config.yaml
n_layer: 10
n_head: 12
head_dim: 32
activation: "gelu"
qk_norm: false
bias: "all"
init: "normal"
init_std_qkv: 0.0209
lr: 0.000411
warmup_steps: 493
schedule: "wsd"
decay_shape: "linear"
final_lr_fraction: 0.0
MLP neurons of a small language model. Each row is named by its layer, matrix (up: input weights; down: output weights) and neuron, and shows model dimensions 256-351. Each number is 500 + 25 x the weight over its row's rms, rounded and kept within 0 to 999. Numbers have three digits each.
A block is one neuron, or neurons of one layer that tend to fire together. Before each block is what it responds to, as a language model described it from the Wikipedia text at the highest values.

Responds to: Role, job and position nouns
L3.up221:532501509445487522503485520479528505545479522489479530510509563511534483525475496443522526483545482536477523480521509455505490499529507525565500502527469484504521515484478520463503491499514511498497517517494489513534480508488555484506499491532513439515553557448510507480469564488504490490
L3.down221:459516494490525492490462449471490495483507489484532445549490455527517529507469461518496491494507511473508523501481510542492512523463513511495471536530479511472497487501515510477464491506498521501538480465480499501457511482505484509502505585465492507513534497527489551499515479469527521525
L3.up288:499530490476472485494450490486521460536500490541496517483517482488484472475488457487510489475500495485477554499496496540492580485539530564523539489544492531506455459497455514483497487507522489456462494491507514504490471486524507532488455537515479492478484482494489521518508500517492491483
L3.down288:461467549561480509485503490517492519551522504510467513483496543528519511487475534497504485505485453455518507506488467448480505504482477511528508500465519463496487492504511507498537560479487503547479548496464549491449527514507491497473524505534516520451538466515499491513491491498491516512
L3.up1218:509496497491460526496478514474499459511493502474458487514525512479489449492511533471487522505524519507535493456542430470475505487484511523487477525537488515488454509488434485492501481530521519504526489487466483529484496531505534417470526528525476482512564500497507534492506501497496527488
L3.down1218:484488478492509435487502498488431535507514481539481512467482499493536506505518513451535495469496516506493528486486473518509503522515511508515546509478508470475498489493518476507493502493526494555512485472519485469468512516506506492506516498503476497495559549486515486512512495491455506483
L3.up1272:517428481531502464517511526507496477486505506494504477505459463520533475480478543532500533508510478519516525538502503545493507495512492513483484434524474498489483528484502557482470513437510527507484505522505461487468496487478504484472518552496486443536483492547513520509499531460483495502
L3.down1272:504557495452456486465498524460468524504502510490497498497548488496471507474470493472508497548473492503465507502515475530468490497535478475517527558472508504432500518509489485529525515523488504489506482508492517501555523475522493513466482512515500483470515487455529504451471495535490497522

Responds to: Two-digit statistic numbers
L3.up341:504499507469507511541484535506492474504489488513528545513497529466491494489477518519471500479519473530521509489462450478515493521435533508516478478511526470501484470494497498472506478466501526446530501524552546473518491482526510541506501536523468516492546535508497501488497528488490503498
L3.down341:520478536478545513495536507540513535480491516513470522474482467511505505492505555506484533497479505548480496502504501497506457499495565507463502481543494526452460501541501474495482511504507509506479511486506495493522484494500494478494485501507492478507503510546429546530495519488515459457
L3.up724:513487528457530480499495525511543523503503521529481527479485487496475520497488512470489534522512471496469508463507516508521533475478500486544505508483543491530524489481493548489477503506528487487502519515495503489526464492508494585491527511498440469527542505493551501525536512521481475534
L3.down724:465520532478532480505526494488502505505490530495513482551452548520503512510481499533524503517472481564533510538495484504486486488530476510480492507532486471481473503514546492500467491483505501513518471483562500478521490452511511498529481474498510504512448538496490528518484491462522531502
L3.up1048:503503489495499507524521500530571481528503452548491490481475502475501485493503527460493506522532460495514494445517509469498503508474561496519500511512499526523500456503478501510483517498483491476524505490478484469514502486476515512487526516493486464494549459501518506489513514504498477518
L3.down1048:542480515448513490550516493496512503484502454521509500468446500486484502488488482489494512502476498549495486506520500530506483511485550520476497489542501438531497507501469503532477508493478498482479519524502493516501457471502521519497474505451499474494528493539481491512504548522515475482
L3.up1440:520482524512484488497505512449500493567478530542505486488502493507478518509538498446507516492465466500450515525489500483516535470489547460507525499486546529490487507481500548476506513509554466511524523470525509506524511502519455500432476435489471489504523510509530519496537439500509496526
L3.down1440:438511542491526507504506494472466479515513513496536506515508501534498486497469495523510471483489472533499502512522496533459483506517519498474517468500471513517478510510528457535509517540468486496486454451491484493497513568520511473483500511513530517503455536485503527486491527438492517461

Responds to: Table-cell name fragments
L3.up332:489479486469456426491506500495458469505492488507479495530499474557492510490499519509507514497520513541479528529503490495516507457488474531507487501494582509545547495479497519551515494496505519464467490492507535498460466483501507499517476554474469465499492482519510492475553530460523512487
L3.down332:467502515483512498502505493511480515517511498513508514505504516501464486503515546524543507528511425480475483495513505525480522486485494494501536507484486446525460508496492512505469506538519483533516518510489468521517534546552481525486539496454504506489483533500475492525500500551505511549
L3.up604:507488558486518437526489537535479496473506513515497491470499450477509520483501504520503531506482517470505503529494507537520477457458522502513496529501505522478535524506524517511498518552516505438456464487501510494468507502477495466520520482489496506453531468543499518492575499505493495489
L3.down604:439514442493502545487490460500501493495487515523513552542507530509494514522525481497488489514470482505497487504500528541504498514524485497486499471511530507494549524489460490484497493518494470480475490516492483495516449480501528478531531501512502491519476509509523547494517498485501520554
L3.up978:500461513483459481518500548496521452508534518507500490525506445546506559489523499516538531446493471510485496557489512534497479450491504494503490505486495577533532492490471478561518498464464516481502506480510482482460543488528507489534475522489466451484474500512491524541478509502505534493
L3.down978:436502504449440507510529483500506523496514537510536475517470539437529441505493477498555549513515457510488518545513526548502508501509490488485479505543508501469471552508477511504494519497544499428518526514503479504474448467510460499491532480487531521513498535521474493497528514537510490549
L3.up1311:494469508515532471548525478538522486499502473514500503497484466509521506508465501519504510455497500495453474518508503465481478472495503544498512515477490548499527495493516474554511510502535497463496495559508522492495501493496501487527481512460462462501451473551508496495539537488503526518
L3.down1311:469535469485487509448503538530487501546509544544501502538516526508519440547483480456538443464499463474495506500564543488516491510507514497490520505523517488482466532471496505469474511557502482544503484508452500476514498543524514452517519486477526491492510499496501523501493501535523515528

Responds to: Post-name continuations
L5.up180:540474464497498489493473502432495499542498484528469475501454470460467577507516487476503469513502472483514491525501473478480530503519495521517533480477532475536482477486503464521458517511490512512475491498525518480474510456511499444475469521550521453521523536493526480456548521530521545468
L5.down180:530482531503496528505508518553489521469505494486485493492525513476487501525492512526498458470488490441503457480486535537491515536493504475521503497500488501514483510513462483520522517532497477505503518468531495483463543452491533518515430545521517520458481534460503452498541481505484444482

Responds to: Vowel pieces in foreign names
L3.up679:529479505503505512538498541510514469467562494528509503457525521489517470452497534516493483489523513508509549492489521443486534469504482489542469491500530502522505482501461529531459462510449486468512498475486529454504560553453473472509500523546550487494494498479528464489499525506486506514
L3.down679:477501526529488552473484509464490545507483538518491503481538511530511487527474489486474449507556474531500516525488529510503474522495482506490524507502484515468471527498480481516542525509526474487494438524475495510504464498531493539498498463465472495541512517521494566558505538483473521502
L3.up1189:500489520538483498539468507482485495472545500494483481464510488506528474497493516536483488500505495491504525535514532433519521489522508481538477488508509515509484492502478472523480422483478530520526482512488491472494531520476486504481452555519476456467493547505450525494531522535512509491
L3.down1189:455450494497506517470451515496472514573522552496482510520551521473512465471545506480473483494486484502513486512487547553449476474492498510506514477488540507489492501471520498527528507509527477499500453504498532491488472475505459528473490461511516524520490486472523481534499495457491549521
L3.up1222:509487555551496542544516481502492471445517548497459490524494466468464537512532504538449552488512474481532529513461505545517525486449500490529507495477530478514484524493472527502492492486517495498484469528496518454502536484491505505479527530495472496525517475545499512513546557507537472471
L3.down1222:477502506523456479503480510480488517484490477490521454468516541516494513527508521525516483531521490514511512565470511550493559515514482466511526504525470492483464534509505532449551520575534516457492512511477510509524474490515501516512495432465514519491489489471493519519511498492505534520
L3.up1256:510479482489495488444490485463524480526539517524483490503472539495534518505531483472490499473519532468514526497495486484493514507492497542480464445465527548507469493506495485480509429513506491515454498472521521526514519510531492492449482494501503495457520541514517502535529546518488484495
L3.down1256:482484513486465524498512461503482482544475484502467494507528504517498497485453493526470484489504504513492540528514517544497538571516479499513549528500502483506470493452486485519487536505520507510466504540538455475457481480528498470477523524479528440491510466519466525502476488514499464525

Responds to: Word and phrase completions
L6.up70:515463493519541488498455519570471466605526520482480512489507484494483494511492511481464501474514499498520469475523518466477531505471518466553510486494540543515498468480479501532482533459465507477516464519479544474487520506484479492495493523529480491516496460497513479538512514493492492493
L6.down70:511483485490527501516468511504494508488511528487512520453521468485489558496494430474531487452473538468461470503481482527483491500483537515524501496511540504508503486494511513502517488517494487489487489452504507480488520568486500545447495532533515518480480524461512505523494472485489501512
L6.up450:488487486494555544546549519488534492544511499469521510509470513478490482492523550498493499494508491533519493529546500501456500534480524475551523474531477478517496480511497519531515531500491499476501518511509489483497477525504486482513532519541492469509550467488489490516489516498502436456
L6.down450:492486551500481501498497457495514513473477514504518454517526531471504519527500495492521470494472460473518501477441502486526510567553479487483488522526484505477522468466526477444516474453503505514528492467523473478518519518472507530496444459492500520518477473491472518486473446512515504466
L6.up842:491499462473560494505506510497469480503525542502471457502496457496488493513537594495509523497490489548506511505529520501499478488471579459518478478503540506484523496521466531532492479494499506516530512492527526464493466516509487484487496519498474459493507445477475476500540519469516493483
L6.down842:479495553511497481497503537469529498509517482500532481491507489495503584509495462501484487490524513484493515527510489486480509498479524485562542486500509477535528485492516496507502518510528503472464452484502475481481476475513519511500496498448517512495508504515480514499513528513524506478
L6.up1218:502499510528489468519493506475513472522493535478527541516511452498474494526538528500478489476523505484519550473500528482480522441544489492506496487448512547509479474519471520554503499493489491497486488542486491532508486504475478482494516505476484466474457507490482467512524483508488451522
L6.down1218:541476452510519533497484510469507525493468542496487545465466459492472496514522511495550499493508532535529456504528448469474525514526504530491472471540490477534431495553452511484516524519496496516535472561492512538513475494545511486474514499513504505519541515483502514517479494477536505516

Responds to: Foreign name endings
L6.up88:508483535493533495540485564481494497468547479509495505461494499461540497497570506532497520507500506497517535507449513468468497469487514527549490458510503473492548515491495542491498494519514526502458483490517525503488460498460538518498479512576444526508498507504486465478557488532507505505
L6.down88:441516487519504514471510484489467502467510525498492506557507502500515495506544471498524507501487508461514508456472516437530479524500500522544480509456473504508491523480526529496535481538510473518509458527477525583491497522514535501500527473478486517548504561524535498527505489508507521489
L6.up532:521484492509509491508476500487510481460564473501495487489508502486529500489544558490511508477490515521545529533485518490508518505448487499554495462513528536515506495497479508499517468477531554499502500520471499483516495526466486508514527502488495490472536536505497502484531480491488511470
L6.down532:470482504490536503512514485469509466494514516524514501543525475470486432542558467521527462526509521482513466496461538529452432502523509522490498528449467491496499500511521498504536439510511482548492500504446543532489496482523508531475498461490517522531491544518548523499466542502547507486
L6.up1340:480470512504506524486537504484536512480541478489502487478495484430501480505539512484481494516480458512483480492488487484517517501444532438520516448502466556503500511504443515505490519490507521517425493539484502473509486486515467477488499508522482523485551535529531497493511505496478471459
L6.down1340:447557486503486510464493508475508473517514543502525471539506483514496507523494481518492514527516516485487466518523491514505472522552511502506504524543498478456513507492506494495495501500503498452485475493497503438496439496479559537488535480496498499516517483489477530473490501478512515500
L6.up1400:500502481518471481477490520487517527465554467495447484476504493459557484491524515528486506504531501504516540507493513522495578459457504512561467485505521533500498505486498543505496458516493487509487519481460487505536532544476507519490450547501503480473530519496477494452512522540489476497
L6.down1400:532541528492502525497485491520481469515474538525528521544535517499498481516509451482484519534503508501496451528475544562494462512509471513466540503498523491502483446533523487488515531521499481464518489505481533508502454454494478510491517497503498523466515492544514526516479468482496502460

Responds to: Relational/abstract head nouns
L5.up198:537522525488497437452528476485498451547496449527480482489503488463492527487490460446482503520462470497449539542473460460513494479514497504525484485484453539514512520496475499530516502528532522479491470516508501520495482505456496504515492529492494501529493506516521487484449490506496481462
L5.down198:515532535492473495529482475485488534502512521541507509498447460510569594502519490483512540489496537456510464479485516496470502504482499508494481515512529506491500483498457516538483476515534529498542523447510501491516528464498526499517464503511495464506515525524473493518530478495478461459

Responds to: Closing parentheses
L3.up522:493447525500541528512531522522534477530524491520499545505483524484482531467499469461484500496482468519528483463471466514522495499496566490503508458536544492530480481502456502493451502525468500471511542506495531515534483534524498534497471518492477494472535488535480544513494533473509449474
L3.down522:498506531488540561530500488505497502468494497517520535477498489468477500487542503487501541495479488522541503501458468460473480506481535508479486451555514479525515501514461522517466506482471531481501527521504505494517480526489506506491509523488492453490534504530449514515503520502518470504
L3.up546:482501550464498506484539497530515514502519512485476486519495484488495512528508520485480535502515453512505532524513492493538475489503494536483461485457508505487497484513471483513489500459515510468457519494488507503492457527458516530492509534518478483498481508516506499482505580529439483497
L3.down546:454487482525506506533476493498465516533548498500531496527475521510516499499521501490473449521505520477477489503513531509468497490503497448488510538487489478504508510513481496458540513520527516504507476507497478489501490511489548499535492474465479518505545461486536552479498484522529511506
L3.up1305:466487540521533520515541546509519492546503463515471479505490516502488531505465467453465515517487506494478493528509478484488531477547499543439497427484525485496477504504455465496538507498512504494458483524532503522499470476526551508475479535536439527506491483468507502549502527491514397531
L3.down1305:498524479476478540460454513514505486482498542487518522525525512526496466462504544489471465485489506519495547492494511513407494486505510476509481545532509484495475531551465514535499497511493528506494526494530484504513502540470443519480534515478510487499500501478535526450522495506528472547
L3.up1464:519479497514551470495546474513498510557523446504497505529533510497519544462516459483448516500502510514467561499512487479480497504508544492471529460489496487481523506497511484505488506501461476494467478479505476454502456479539512534476493492515502491503484471489508546510495535522498477490
L3.down1464:506511496495502476423473521463464518461502522500492534561480471520513494512487494494486467516473484480553488516482525492423524490550447481533468529513499493493481515539461491459506492474530514535553533526509500485512505507558478508503469506474553466503503511498514524487480476511496501474

Responds to: Noun-phrase opening words
L5.up501:524505488554488493522497526491472507506489447523507500510482501502486491506484508537510482487538522502521529475540519517520525506475486503554489497477482520547483506488459447487472429468535477493497510497493489557473541497488463522527467486502456498475512470494497533495504527511489502480
L5.down501:497482509518452431521509484520479489500456454555481543511521532546527499506415489512470492518497488492514512513524494492519500484494522476467488515516480489491474479472526497437467527563518453491499487498521498485464516473482512476522510543423510519505517528531481473476547490528521491489

Responds to: Country codes, taxonomy labels
L3.up370:535494518488448473528516526517505476518504526505492474508464489464524523509548492547488498485478531482501508532504500518494525469545493509565478505491501497485494490444507506505490492464535497509467489494512488474492528521490497482457524528522488493496522498562448485510477504470476476517
L3.down370:477495485520512490463552462488522487541495475545499524506489503501501507490512479526475512504488522509535495475480503477521493484481513493458526540506539501520489507526510464440495526519504483499499479511464513538484512506492488483529515482454465477492523518501499548505492469511492527539
L3.up871:470479504532480522492506471484472522438483533467519483513561527474477469516511506491496486459484479542487473583495475510518470512459521482526498498468510528533487495470528482568495462452531505504503509513508507502508511489448439482520496559494488506479473469511506547462530442482529491504
L3.down871:488532509497507479450516481491552429533505507484488461501503495452507493488494535483483499504510472500483528452508521506514509480513529499474529532531503513527533458530532487488481501513529464500473483479510491478496542497515518554502527456497482501529511493529546557503509478514486482532
L3.up1279:493524509519502484530523516490505540486537478489464487488505525504514461477509510506522527451497475492529466445500471517499545512444553498500548503528493508501482518493473478539499481498509531524458570539508490528499524511467446491515481509485503510479489474506522508522535492460521493505
L3.down1279:545526502518509459498491494478506458537461476510545574503535502526516492521486516502472478468510524509498513466506504535478491473479482506489485523514511473496515487531516479500534474515511422477487476499501483535497478490502489488510497523489540455519489518510461522524455458510490483498
L3.up1307:553492482519452485491516483517494483478504512509496486533544472506463459487487532457480519495523510494524500464497454476545480529472486444529429505482490565516501506491491532516511530469521514466522508493494494482423526513486508499481485550479477494522461405469505517447515537521478506501
L3.down1307:505505530485550471477500525532524509506484517445484457508537476447541517483528511465463472539496476494436483539532484517481491466497507481475494509450544499503530469489493541516507521487472501504489501498517495491553478484552491526495523526510540506509498541488508501530489509460500515492

Responds to: Word-initial fragment tokens
L6.up115:537508477545497440519503502466475505545495518545460485458517494508499491508496544506480511482518514542497509517498495514516495487466518485491503486467510484549461519517486483503465490488471510500525495522511516477509489478498488467469486482491466454511473483515496530493516493513513519529
L6.down115:485502536546492479494531449507530526515519497481536494503561489517457499500468490503524508537468515477507478476470496490508502495520466509491496510529502475449538508490507473492524547482485507468454500450498463487521535519457494515526495487500520470500479490506473497469477485463533490464
L6.up1086:533520522473508485507495513515470488494508496501508515462480491521499496512516567484479500509502514517487530493524539487564518538504520512514453509513487458509557550481531484548490502484525502507487487571474484503477437459520492484498556495460509544516515517538552485464464545491511495529
L6.down1086:546505447489512500559473514457497527553503509486518508467500509497484481489478467518535506459503482489474494492502482509515509506522508516458517542505525449527503512530500506505497494548439483468522519525504513502499535482517505530498458519479505472524495466521485531518473463463521496497
L6.up1124:501505491513507507490510502486510482514502529498467530510469468524539510482517561520506523469515522546512477514486493483482539483458527493507489510476510506533469506445476479484476485494476504498522485522505497529487460497528513465490498482494452472472496516511477538484513503527509523489
L6.down1124:530530526491486447501474516496538549494482449460516515449456492510501504480468523535526532509482478499463486524518478489507486494469524470496488474518525519486503495469527473494511478488508551494485522536511447513512515452542483536517491547480502444475481475494489473461528493503526465511
L6.up1279:494488488489531474475524539490529502511489513501490503494459460519535476472522581490507531495504525543548480507505495479494489481493516499522478524518530515510504522474484506498466500516518528515503495485524513529487490485551500488505512529514459423478518513524511480511524504545501505535
L6.down1279:507533531503454521484505482492524541514488502546522504496473490518512475513495512511521512502521461511458474543504479474530487524465498485471540484518500514488494528495498443492513501522509530475473494539521499499541478463532455518489506525466485497495501491509458491469521517534508476532

Responds to: Biographical table and list fillers
L3.up102:506538499512553498513517477558495532504496481517489495493517494516455506460463546502521516541505466508499491553518441493504470515462528487465476487496482517493504497510504497523485510501492495524498466473525483515486465501500508497495464522487486445520503509506495518478512488486504526491
L3.down102:443540473479475528517489496497486504509534489471446489513529524502504499491501527517517490504507552468532464460483525493495481511515472496479549498497504452493493520535459522526517476495537517526513490503462523487532541456487513541519473490541470527474521530494506472538518508496477539515
L3.up182:499477471515505489493537520510500491543432497486466504474520480496461522470482526461507489532487492481470495533539505460533550488517492493526509506504509526492472496509470544545464509439472493508499537518525516490492522504513484491491475503474491471551539522519551461490498495488484444539
L3.down182:465569532498550504490490489464516527478510549475486468517524536509484508513497536515491502538504511473538493494501499537455474521491468484483526511494515463453494540530508497537482520530496490518501516478527493477511532472500477514534475510511545534478494512488511523502518475501502520495
L3.up309:485487488479461497494530490498490476518464510480442508495542458465487504492481541456449540513492483467507525480487495473505504491503484455478513479471524571521525480545509552502498501498491517507468531513555553495456520469490504483527516509563501489546518474502513473477544493489469492526
L3.down309:444543544484532495466456488532511538491512528490515456502505498474502473518512530541514460498515522525500512503517485520499490519505504496517521471558502466457489538479481509493457532532485548480527522503485471421529474507464480496515543507487484500444514570482481474507482527470515556489
L3.up952:490457487523501503452525520467479504547496519511513483509517495512529541473502501470436540506480477497469527521506490456539565484499482482543484499477494558523470526494526520492486494463506488449511513527546498492494536505516469536486508514529492515505527467538549476501523477547492505531
L3.down952:409515535454520555474505466497457515512517525528519488476521469504534487495513533526496535506498484510559477475489525524493495513516464485533493449559478460484505504502467505518482485505493491478501520482525478465508484507481504484502540500540546527465482533479509514467511484547511523492

Responds to: Copula after person subjects
L6.up731:527476502450528486527485495486519492488495514515488506489515483536508433466484517488518486516520541499489524539489467506510496472518487472487484511483526518502507507496458504491491503463484543502508490553505515557517486440459477494486498487540510480474521518507508541501463501478512478461
L6.down731:516470460504512528469512518483520483547504507506563488491521525480509523513501492474489490488513473535521458498514509559491525535516530506501538478564480524464503491445465521466458507475489470514526494525530472500496493565475440510520513547494502510499558481534498464479451472504504495494
L6.up909:523478513500482521478451451438494480498498468486491511468483484453542541487517528435543485539498517530510501468498496444490534483543487507503493504488469473500511543463480509506495406487494517514440490538475501497513533483526491518477473499525478464486530516492552519541486537548529529484
L6.down909:479496459504488449535527572499467507451542493467508470477507477543535503485467501496489511508521517439483478504474516540485543478460517484502469482518554520479530464450474510539508507475532490547516521462477506506472479532491515484499509527494498528532478497499504503514485489463533485498
L6.up940:506477492492480523492464494454513502541527484501461495539535498452532518531523487487498487515489505474485508481537503530490523466500494457533524486459496509500522488523495473495514499427500508506485482506540497478499539478516550489441497517503527516505521491502530514515524515517482465475
L6.down940:512514494522536454510489495530484486522474494496525459501560507552456536503537508513474509541457467482489470480488507550503490539531529463518517509477517464456445433457478502502521535467484509492507500452527483465536515497499474534509480492509537546458505491492469509443494444512505544467
L6.up1476:478492484505499517522506478471504552547465528465502531512499488483523460474563535464501508522527484525515512517536501501481536514490510484529527506509478488511462505520477511506477509482530509473471494543480522488539477492483513501479536497566509508464574487501477526535535507481534464451
L6.down1476:520478496487500483520496463489477459464508477532492499518521463459471497520496503485528524494496474474542482499526538491526489534489520463509468486483470535505537497442495552484538480482530509540505492462479510509515514498495457523519471485475494551500455537495510472462480503512492548486

Responds to: Numbers in table cells
L5.up300:554504500502526552506494499478502484522516476560513517487493478501466519484502521477480498475486466485492500482448485507509507496492513492503485507509522463490468452483517543490485501502494468504542528513485556509482490503478523518466516494458480491482533451475507487483549516496521497510
L5.down300:445531519498497530521505484513488533499498512540512502491526502460501483497503508492448498496514531502496484466550517509537508513504498477502520470524458483509473574474482486521537495435509484496476509522483450495503480493491521472530501472469511491434460502501457563503463526518531492494

Responds to: Surname-piece completions
L6.up52:502496484534520485508512470498503490508473506561513523457530503545502549512523487551531488463465485489503540545473481493535525526489470511540540460511523533513512451478512510500508516465498499470504496492532509507472506473499510459506479465520474483485460508490517454507493500484483498523
L6.down52:492470517492538564471495499444476485481524494490499502484474507511517518501490498486479482488564482528486471492496522500491484517504482548492476468512491458514523539501468531472515517490494496486509563511476499511485560517479467509467489525507480454493528471489493492492521530456503462499
L6.up365:474464516510533470541513542510514517545506470490497525480531484492511476463532537504477488478504500506494541487528477488462475491521519511529492465481502480505485455482528481462500485507541497475514540502487504528533517482509496500510458528543451487516528493478494481537481471497496483541
L6.down365:527488507509500508487464513518520478521477499475508499483491511498506494513513510455518511483544467530482526505483488522514525510471457576505461501513517517536534527544498520453504501505444488529524495498411459487511503541466504470494525508507508503484528532492507504517497494448484479524
L6.up608:491498480481502497526496516533490476504496520502455481450523478446433472473508511499475478446473518480462511497549480507475470509475532505522532500502489482496528463492511518553506490498477513496529489521515544515466515452525480486522537528505452499527480510512508496525511506480502478519
L6.down608:481511558509518516483460471509542505512504479488498463476486539507509520527489515466510507490522493482520542503527472521503505549520491527439496484526491494485497523512517520492489508463480481498531530511499487493535495541519439535485513476522444479483519534458473461489497477480544517480
L6.up1114:508431462494530511484508495526505467525505470541504512502498497496488499480503515489486522480512491495559511462489482460482503512483532509532478481524537481499499467490524514497464522488526509471550528494488469478500527518504504469498520542522453525513521471516501473493475535448477522516
L6.down1114:470506504512545541514474513495487496471503493501505462456487521512513515519477499495474474504529503481469538469528482505457494536511567453472489539522503467504517518514482522514497519500484505535545537503493478490509515466506423545509488528478436513485540531471517483499503481495528490468

Responds to: Consonant-onset word starts
L6.up57:489494520494505540533576460491508536506440525495488468481485476488481493471497468489522534537470497530481471498508492533471469496521488506478526520491485487522471503504470518537504537556446456507501512478440474534500507485520498503505491497445489473512527475489527532505508525499532486483
L6.down57:484511510528490433482436504513495454478550493479504544516537522517515515519526514499459482461526505494510542498501519494520495504509518480501495504534498484497525496520501503466539453485557521507546503505529541503484503504483464510484479496528504503537519516522470498484504499498509524500
L6.up1066:518498510486555444531555517468504507551468459526491483500485530495462532499501474487459502523512515515481472508492460505486537489440547499534495466483521493517516500545509539540513495497526496542478528525546486481503439497514493449506554526488480509526477520511531487540502494478523510476
L6.down1066:507508507508476504505458502467537474559505482506497471449477519534504483497473563500468522464520508514500490469523516487539516493520534470495483538528504497504491514528509430511514502520514540503492498506541478514520547491505467541499511507505460462500501462497449480496466491548510484508
L6.up1298:496453470480527478558530528501495515478502460540487500508494465470467547507510464466474521459471487508482519477514466498514540480531510517515512496495506517491537518499530483552515483508547482519489484501462506495505487498490522506496504496501521504523464476497532540510520539464510471511
L6.down1298:500534472499476498483496503480510444506482492543536468523480527519482454507465513494451506503530498510532471494519489504483500554540499488498475536525488499488474502492533500498490549490507483489539487501504464496520532487516484539531539514462463454509488450487489504517470514480534520502
L6.up1472:535467479512521517526541499478527479497487500507495484502467514529455508519539469460529498458533475535502444468514465502494496511466506483506491518506494522519516496521473530562494514462483526508493514498511507537504509508501457486487572494461494520512532497514529511509484496449512480486
L6.down1472:498501523521466441480470505526515431548513475520475515464520489494536458482517521514480544491511484500512526530509489481491517474517562503446495500473510437503513526481494540490499486535494504518511499517532513527500537479509511512514496535485500492529484530537460473528455482564554530499

Responds to: Foreign name endings
L5.up210:532493499513491480526454510508530513475550511486492490481479510486511481481477477477524532513511509477521527551493497466546533477506487508540459490491521553512456523450495483531444416497496499490529500508477497506531564524458412557504507557507485461450496498496504502492524488555499479485
L5.down210:483508480477563483509507527521485504536499481499559522506542498505515451500524443511499453499499495498500498508477512539479461506513475585456487523472457503523471469509518494505492470456477491533509499517474496528487507479491535494548465452449500536528468502520508484543476489506496513526

Responds to: Initial letter or digit
L6.up307:499484512514514497499478521484520488484476517542527519524522453491454456499521473474543495527454423501465542521461524501516500500473498487505448498468510515503495495538531517475514508551499478488538576479487529502534540511504481509453501518498442495549538496516515481525514526523472459526
L6.down307:520522509488489489500521487426490515510527518482468487515528519472522521524499544506463480510523503452545490489494526499477487503556554490487519541510485514523527512525493504490495498537515494504460460461519456503497485527485502511496533490520528484541475496505505490464477486458502499495
L6.up971:537502488506538503520537511501549506506508455497461527502488512474492467485520540470506524543514500521524496470521485476499485496505535484502475510532532530514491484522486485506493496528473490506513530479545492433534489526496511509496532507505507463482508481506487523471500516481507448486
L6.down971:493555510489495520516497476490508506495512541528537500528504489470468478520549534498513459502526493499499476484487485489490464558528500494488509516559498487488481507496479478509428490475491532517527465527475456475507509523485485518508501493512507505464511489490470499527472493498529489493
L6.up1356:579503473496465514492518492491541495500494529506524510491518464545465454488488517510530523522515453505506498517445531489473552489488519490513518507460485517485496479512511477506506524561482465488502543513493475499513512536472462505472521501485456520488470424504530534480514499508502495465
L6.down1356:423479506524542503493478532498473557499512436512479487493476529452537510468482489433490460503454507491498539513510496519558503526520508539461469509509520481469517552487470523486507514471501517511480515484483484526506489425477483466514535494537512514495541587506492462488511502462506516518
L6.up1477:525495540495549524532540500507535513506496487499468503472486508496475489498526481497503525536478492474482485528474500511504519477443501472520505516500533502482510530522472512531491483533488509510466524498500535458513519519475508514495527475502458528492504501499485493456560506481503463532
L6.down1477:527513469470511465502448531502512510510529491498527477479521529492518508500505508454468503507509515512537484476513516550487512531528549514501506539600502528488496485484499506480456479526501517521533504478496483496494483487483491496517533510515530494468536475507517510506458490499536528479

Responds to: Closing brackets and quotes
L5.up899:496439548486552506468527473481521470527516500468515519510544496471511505478490500476504513512491534516476498475472462457470506443512513526494471499489476519549533471491505468503488483452491506509490533502457503521481477512507534518500510512512456488493491526519541537478513509545514474482
L5.down899:536510513509482557514495496485497513462489514478526477503478535480498480474500462481467469505541492493509483502468530486454500492518478504529473464588502473523516506514489512498491500516461480512505472521499466465487486514502495501495526526480498504512478524483501487504513520505505520485

Responds to: Unit symbols and word-starts
L5.up1508:512447523510486475518494512510490509485492453484511518528506484519451490488526494486518492469486473500496490491511479480531488515469515503525478526515542492504528483499477479516512528499528514462509488517487520467463499508523467500505498491452528465555490479497532503494524467482484504534
L5.down1508:508489507530492492481468496465537499535514530474486514470557463471499494514559510520554505471480528508541493492495493506445483513498504469508490483491534504510486485490485497530490519551522480522514487493465497520540495513562516505488504523518472500512484517497487560501524493475487478504